config.yaml
n_layer: 13
d_mlp: 960
qk_norm: false
bias: "none"
init_std_down: 0.00312
beta1: 0.9
decay_fraction: 0.621
decay_shape: "linear"
final_lr_fraction: 0.0
seq_len: 1024
MLP neurons of a small language model. Each row is named by its layer, matrix (down: output weights) and neuron, and shows model dimensions 192-319. Each number is 500 + 25 x the weight over its row's rms, rounded and kept within 0 to 999. Numbers have three digits each.
A block is one neuron, or neurons of one layer that tend to fire together. After each block is what it responds to, as a language model described it from the Wikipedia text at the highest values.

L6.down224:509481518529471538509471551490493482491523526461495505511491506488500514508556519520472458510535488494496550563540451495486521478533489505475451532513497479496511490523513482508500483499479520515502524489510473499530510507538509523508493520519466527545515501460549471508491503524480518516459508429493503509540491511502517522505521487548541478473437504522535479506500525567475473498491
L6.down661:490517521507527551498508524473523508485547476546485490487525476500484495507488515517515440462497500521509560526513486513470504503520499514497501554502488504489493517500526512491502467499485508465521527487517429522513504493505505503513464494517510529576536460501513516456505481516478518506450493462530528526539474486505498507504518492558545491465492518542525474550520503498479514484486
L6.down771:469489527494469532489496521458524502517523464440508481501509499487507455516512504515485514480480444484502510524511478492485513489504493504486490494493497470477499472485493479522486510541483495535459478514503518508523508508518508478505508491519524509482549467482475508454462509507492513531462488423514530507491514476500454502500510525533525541485507500471513508519479476506440506509501
L6.down927:477509547512473526518520524458491498497501441464490473512486521486456473493521500500517505482478493520513527538491503427535479495498548491507528512494502480524500486472516486500526492517464479516496492483496499529495494528572503513522512497521474511542508507497511518453461521550499504495459463484492543492499462505495456524489482461524531513483489540554484487511514503510502532565502
Responds to: Word- and number-internal pieces inside infobox, list and table entries, strongest on the dot in website URLs (lubniewice.pl); also digit chunks (11,681) and fragments (Adj-ut-ant).

L7.down14:482497480525486443528554488482489499506502512517460473468484479522535507450499507532515507468516518477481519505511459509485489469488523483478534485473492473502514565431470513463474453469510501504544456511558505501507487469513498523504512478502517516492444526513548543511526486498474491510474492491486502496507466526469438473480505527513497489508504483541509515546500530541475505474496
L7.down48:529502484540454524550530438539541527478471549523484528497508472539501507499506507469499544502492466501493497457517488482489487521520486503475493538563518470510502494502553537558484519502497522512514450491526480492518511511513481499493463451500558507487487474495500531481496484477498501497502538508473504427516460537508479533474508534508484489476490513480535535522519464481461502516513
L7.down114:526499449543460489510508463500495555503481537480491514485525474482464471495498531482497583515493465486476522513498514518467509471501466514493483538542492465509499485496496531506497499463509537458541510497464478498488484491503493480472489503520456524479487516525511496499488517523541508490499500498462509484534477486488498515498464512518495473512526470535533507555509526497497484459501
L7.down219:479486448485451500514513481491548523509486500494535474506483497469534479491535510510517535517548485471480494490497494455498501519523476534523511476530494483500494459492480515522476505460541519494530497492492486486506473518503518440463482467472468531469488554505519495507485550520527490478481489496468484506508497537529476516505515525492500476513500468515488498551482513516490482476521
L7.down279:483509518493508534523498488511507513438520513469510444490499541531548484485473489489533495451452485492461502502500432464495469524477512545467499535483502472535481509575522523489467501515522487471487489451481467486483504484527520511474492524513526496477541526478486530517500491519484521528580542509513537494523505472503526526508465534447517478486519529535446555505501508499476503478481
L7.down535:501508471502457536486474446475504510545494496521468491510534470503486498507486522490523543497538490502515479503523552503498487514490490485488455532491500474532525480467492494506490486484494515481519497455484473535470502503447499490498480493524454554499508463483465520507499468491514504530483491491481502487562494462504509501534521520493490469507484470495558508550521491506512484441500
L7.down540:454491513479489494479539508520508513504495466531474522449483533493484513528502509539483446472530497501451500507543523494481528490511459518515513516514487494473499504510502501521476491448505536478525479550488477507468477494510480498502492497516496490448476536473549525483557514500524521483485503498501495493495509511495503507536510517472508504469503502532495452574547519516462495491530
L7.down570:486488496551514523519525467500549538486524484498488526492538535513454476466494491509513525493448483501493498488504458489501518476504482476494510498509471485481491488485546488520522509481508524451522501493507497480518499510486522486500431496542490508497504456471520484521477522507491491459472504478421528484497492479499481488470486486506509509497515492539531475547477495470463492462506
L7.down586:487497495516513527555506435476543516510549423422500470446506507509467522449536519521504497485494498516488482506518474465519559476512478500494486545481493478489521510510519480509497475491525507443506504515503440486528455521490508498466461509512483514515512522526496482506466495502492514459479501472541501501481493488510462524466510509508474484486495517556546477523490489518499481458482
L7.down592:479498479520492497508549431479516514494497502463507494460500513533484513521518503508521529486508466486507513461524502513517495501504492512508503503506490467522520480508493498497491478460494541483524460491501534500479511479476522487498492467528480500451475563506490525485501514464507536488524501557484501496534484492478454505545485513506547502510521492502517498564515547475484496488501
L7.down658:542497509545465499500452493480501495520488569529488499484519515477449502501477511481476545492526493504485541506498522484460529494521487483511491512503515473502496487480506512530503468476488519430528467500486472508460477512435487522516491499541477525548462478495488475518487498473490496465479509513485500509541504469532526491502519505507515466531499484527536491498508504469504475455475
L7.down796:454491513546480469507508530507471529504472461410470503498486536464513460519484517519501550542489482485487503572492528489497464467511487487506532544516488475503506496489507517519518502484512523478514502515460496519528519515582507489549500498510495488488492500450528492474488525485531531480449498445463533476497454513503494493505486489508510501501489533516523500527497512512493513515504
L7.down820:452505468528474478513533492489515513512484454558491488479494508484493481483525516542518510477530508467485536512513536480458499469512496511471483508503506504498507506477498530470466481488517507472524445501514520525518482488521532490514513441486513545489473504496520543483490483489532502510486524534473492500484486483487439488508514510501486517480486489503502482556528494562504495451512
L7.down845:498501490543500497536494488493503494523504484482542504509529489495516529522473490499538621536445519491479492509508516480488499498496459530521505531501530474471514495518513525519519480476537543469516480522489521521476517497467500500487504522536521529468458530541514439520518495510534482486468479500455473490532458489519498523505514535523462478524514505481520520514490494494478499430515
L7.down868:485509471485509487501490488462521531514565503559455510472517512473479516472511538535522497514531498483485496524519497485481503508502497481510502529486517461493481487506538493505490488475481513439484511508493463513465532515490519515509461510511483562503539484470479471499515539501488508489449482466509530505498497483493478498521465525506497487493525494506545474555508492500484469497497
L7.down892:466522459519519498525546484508532521517505489480479521482500520502526471494507509509467549471498496492498517483498489496504473513493490522491516519486479493533530472504541529495480500501508545466552486513501498489512522499524497468486478462503544473485464454469482531506487527494522540497495494500466511493507476524528472486526498515491473520497492512553549488548505529489507512483527
Responds to: The word Total opening a summary row in election-result or statistics tables, as in Total votes, Total formal votes, Total students; other hits are scattered word pieces.

L3.down548:473476485529511521495470519526514499489495466536520545502519482539487529482481460495482558491505526503480473510503511491486470516527434490510500496454477520449513492511510508504497515506473502480461503500468522477469479500466537499481482491542540510503474500492499508500486528500540484473424495461524510519536503518491494499529494542534490523477519505502482538485512447471504525524527
Responds to: Mostly the preposition on right after a verb, especially born on before a birth date in biographies, also on goal difference; secondly, pipe cells and numbers in election-results tables.

L3.down182:481512494468471505463509473499471477500491488476538472478519489486514500513507502461507516516510521491528476533535499525550531515461511482489524518520507530513462517490472494506461459507515461510462527473512504442517451522527491512479455469495504511474498495495491543531498518509468469499492536534494507490508500542490544474510511506515496517446502516489505485514512502485529498464479
Responds to: "Total" as a row label in infobox population lists and tables (Total: 2,950; Total votes), plus weaker sentence-initial words like With, A, As.

L6.down327:498499454505497459490531554509506516509499548548490471501477502513529506522498468469512496504499525477471453464487461532458494464518494501530461483488495476494480520467516497486501522498517497485521508504541497492513497476511492502484492494477527487456522518440528508513545443517513496503519519501476475487485506504462494505508510485503455516524502481468484515523522487466486500484532
L6.down828:509470479466506477486552513497502523496511542541461457494484517506522507498560515472511452519512483475499479507540512501489491450500517517516471505481484480500444545508490471487521543488519517526494529523507430494524523511525486513529491480457484469491534524462531516489522502511519501456484454494485472515477500517492519502512537512464493493500468526489519527516527480469473500501498
L6.down830:517487487492543489483542510473505530490502532472463488504518536548518507516533471466523466481448512525534469455502516578508503460499540522534469460473495524493498539491488504480480536523506479512506516514522514474507504485509489537488487502497561488502519462465494513497511493522482491502517479468512510533503491510497501479498470493498525552492507519521499502463507467467485520517526
L6.down836:495478468473494518501515499495536509493465500510506460491505523497537518497515516472503478496506467490500441509529530507469506478498493517498481517488498477501463492529510474538541525495466523509475508508507465481501493494488489496498450459489506457498515525485488489482523474494475495496474470440487488543499487511505495499503549504482482494499498512493531512509500475497481488490491
Responds to: Mostly "place" after ordinals or "Fourth/Resting" and "time" after "first/Running" in sports results and infobox fields, plus table-cell pipe separators.

L7.down67:482491459530494494500555541481500504569517515524491488481499515477500527495526500512525481501499521478465463455511490547471498512484496502524468487535505447507474487517521535525472514482527496451510521500504494513478488480520509508480518452491491522483490548508501506482473483511534530449517518506528504490515479488471464529519520510503470476533504504510496480489517488458478468495517
L7.down166:496535498471496514508461461478484478501545508511511478527496550506496505498505503471505486492448560522506496476499496512529457517499504501475534476564506481533461478505511467487496523455514510517541468513516499450455464513492454535467501479510546542521501539481520486492466477494493487492503527459486513455503474507514505522491477515514519516518514501506506517536514517528532479534519
L7.down179:465509442486530446503510549516462509537491506502482498479478519489502530534488481506476491489511487509475506515538522526496479453518502526505512513473492517513503539523473538539466486518480490519484461526495476529514509473529487509519530491471530478499486487479501508485500538480518530450504489490526480481512506545496497496518513514495475530487498509504479495509532489501498506476536
L7.down207:477459504523453487481509511489529496507478532524470456477473530528500507504558536483477474526520481484502429526500518530517499495503531540470481546527495502513488431518518465525518519508482471498484505478530506483498492504546506533490492472482513464492484541471485542438489528491483525507501494483508493492490495529518454486515508500482538506469491468523508492479548474498460514541482
L7.down285:524500508528499459477517486490481523489512445483481530510471547521470504525520487511528543523434529496490504509470492507513483471542538540528501530490488526504497505450477488519498526508516494484488540495490504513533497509568495504507467505507488505474539473459465513476474543484507508485504485509521531464486525496507504495494466466497522545471486515487497459483520481449488533555491
L7.down299:487523513517503468504513501507545530476504564518478512536514484485497511481505509505482544501519513475515500495491508516482506503534450535518513514488493489458501508519487520498488535530518533520527463527549522490515514485535516494516465509467555499490508410484492491506465526485528476496504512489474515458506507538521494512521517524497476483497504464466476540499530489494470487447499
L7.down424:497478495500486488492563562478507515544508489546464513514497537485530508502547523487522506538539517478488437498524532493492517509521474531552475514519503491488464493521513481531460539505508468479519525487529453501508491523547498469517472462463529499509529487494493504475461537517528512422490461489524493502480463510507525524510514502502484491471448532500507472487509451496454492480510
L7.down483:463490476555499497528550486498532521529513492583507476487500540469518522477521472512530501531525529496480475458528460467515487475495478483539491455485504471488482485504507493540431495506510488467521518491486483482506471516521534456511484493460490491505479534543513509553491545526495492441513454521481476513507503481476486492525509511501511509507497520523509530525496483495498479466513
L7.down582:467454530466500489497544515537501523529508442487473520491505528478446497512532504534433458497513550496463522514521511508506521478531495530524451541526495512503506478536524463545486485520483509477482484484500451502518514535551524508545494496509477497505522521446511519484501525494517540464457485518539507498497513466508488529524503506482501497448473546561484496521507460491502484512513
L7.down633:473501523505512478467552531531509487507499487476494492460494548495541518507523507511472424497512513498496510499505458540483501471493504517496558494497494491460506491515459488520462491496516473468518509551524497487504494526510513500502516493483516497485453482504521504514499508511472517450498498475517467541463500532522503475502513531525525522500509504553525456492515533510498475516505
L7.down679:507504507472474496506520528475510498479531547590494499462522506443491495490518487504489513509542506517510491448521477488486547547494477519509493462496498492501487516531515509486447481497548504478530475491515474480491486498523500494527534524487505530526502541505528513517493511493487547471534472552541483522523493452489519514483510515519451489474494506501506470533531478500491486495538
L7.down730:477482454476499469538542535498518506507516473506484487498473530461514474476561531507529465508494508489519451511498504448520490470504516543534531480488504474521498483516519481531513515486481460504478503494534511510515518508543491503504458515428488468520521522468473527493467500536477476453471469492498490483494506525515507516487502500481509501483455512531483481488525447504471497516519
L7.down860:499532501533496465506477484493504516485517363492543480499499511470486517501462534497519506521501519526517456519504472475529479503476504510537539490480514508477513527526500503517516515502496496481518497527519518538490491504514529519500482492482514515494518434507518459479472527499489486467484446491528487495537484525530523509478504547491502491508467473513538458495509527501510527498477
L7.down869:472515473537469482505483544490507521523505541480465478532493505497505456536542537518474461482519467487474512526509491515494495482531488539486515498528504480512488480529503515483536532475480497538480519518543466477499517511528517542481487498497471465463489499439547541467504515511484483481467454513520497527508496524512496523525545506498528484485478508486506512505531465488469520528520
L7.down893:497518423506524498542478470493539532495541535530485482503494512524507504515541450466498485484504492525487443472511508515532508502515503489489479500485480508504501451492502484515465509493527478471492495472502470476513497547462537485485479511514502475492512481531452516516491513481480509452510479544514477486483491472486524541527532518498460511486504527479494486492488461496489460450529
L7.down914:524504497503490458482524531519509511500502546513508511547474488504508494462483542538516439524467508497525509463482480528486508518537482532506493468498503515469492488517514475520496532530493515518484518521566566483521538504549510516490480516492526503482502435455511490490457526507469487488493508495508518463515527550487483526513507503503522532513516477492488506451522506483473479506488
Responds to: Pipe cell separators right after a row label in wiki tables (Turnout |, Islander alone (NH) |), and second-year digits in season ranges such as 1990–91 or 1963–64.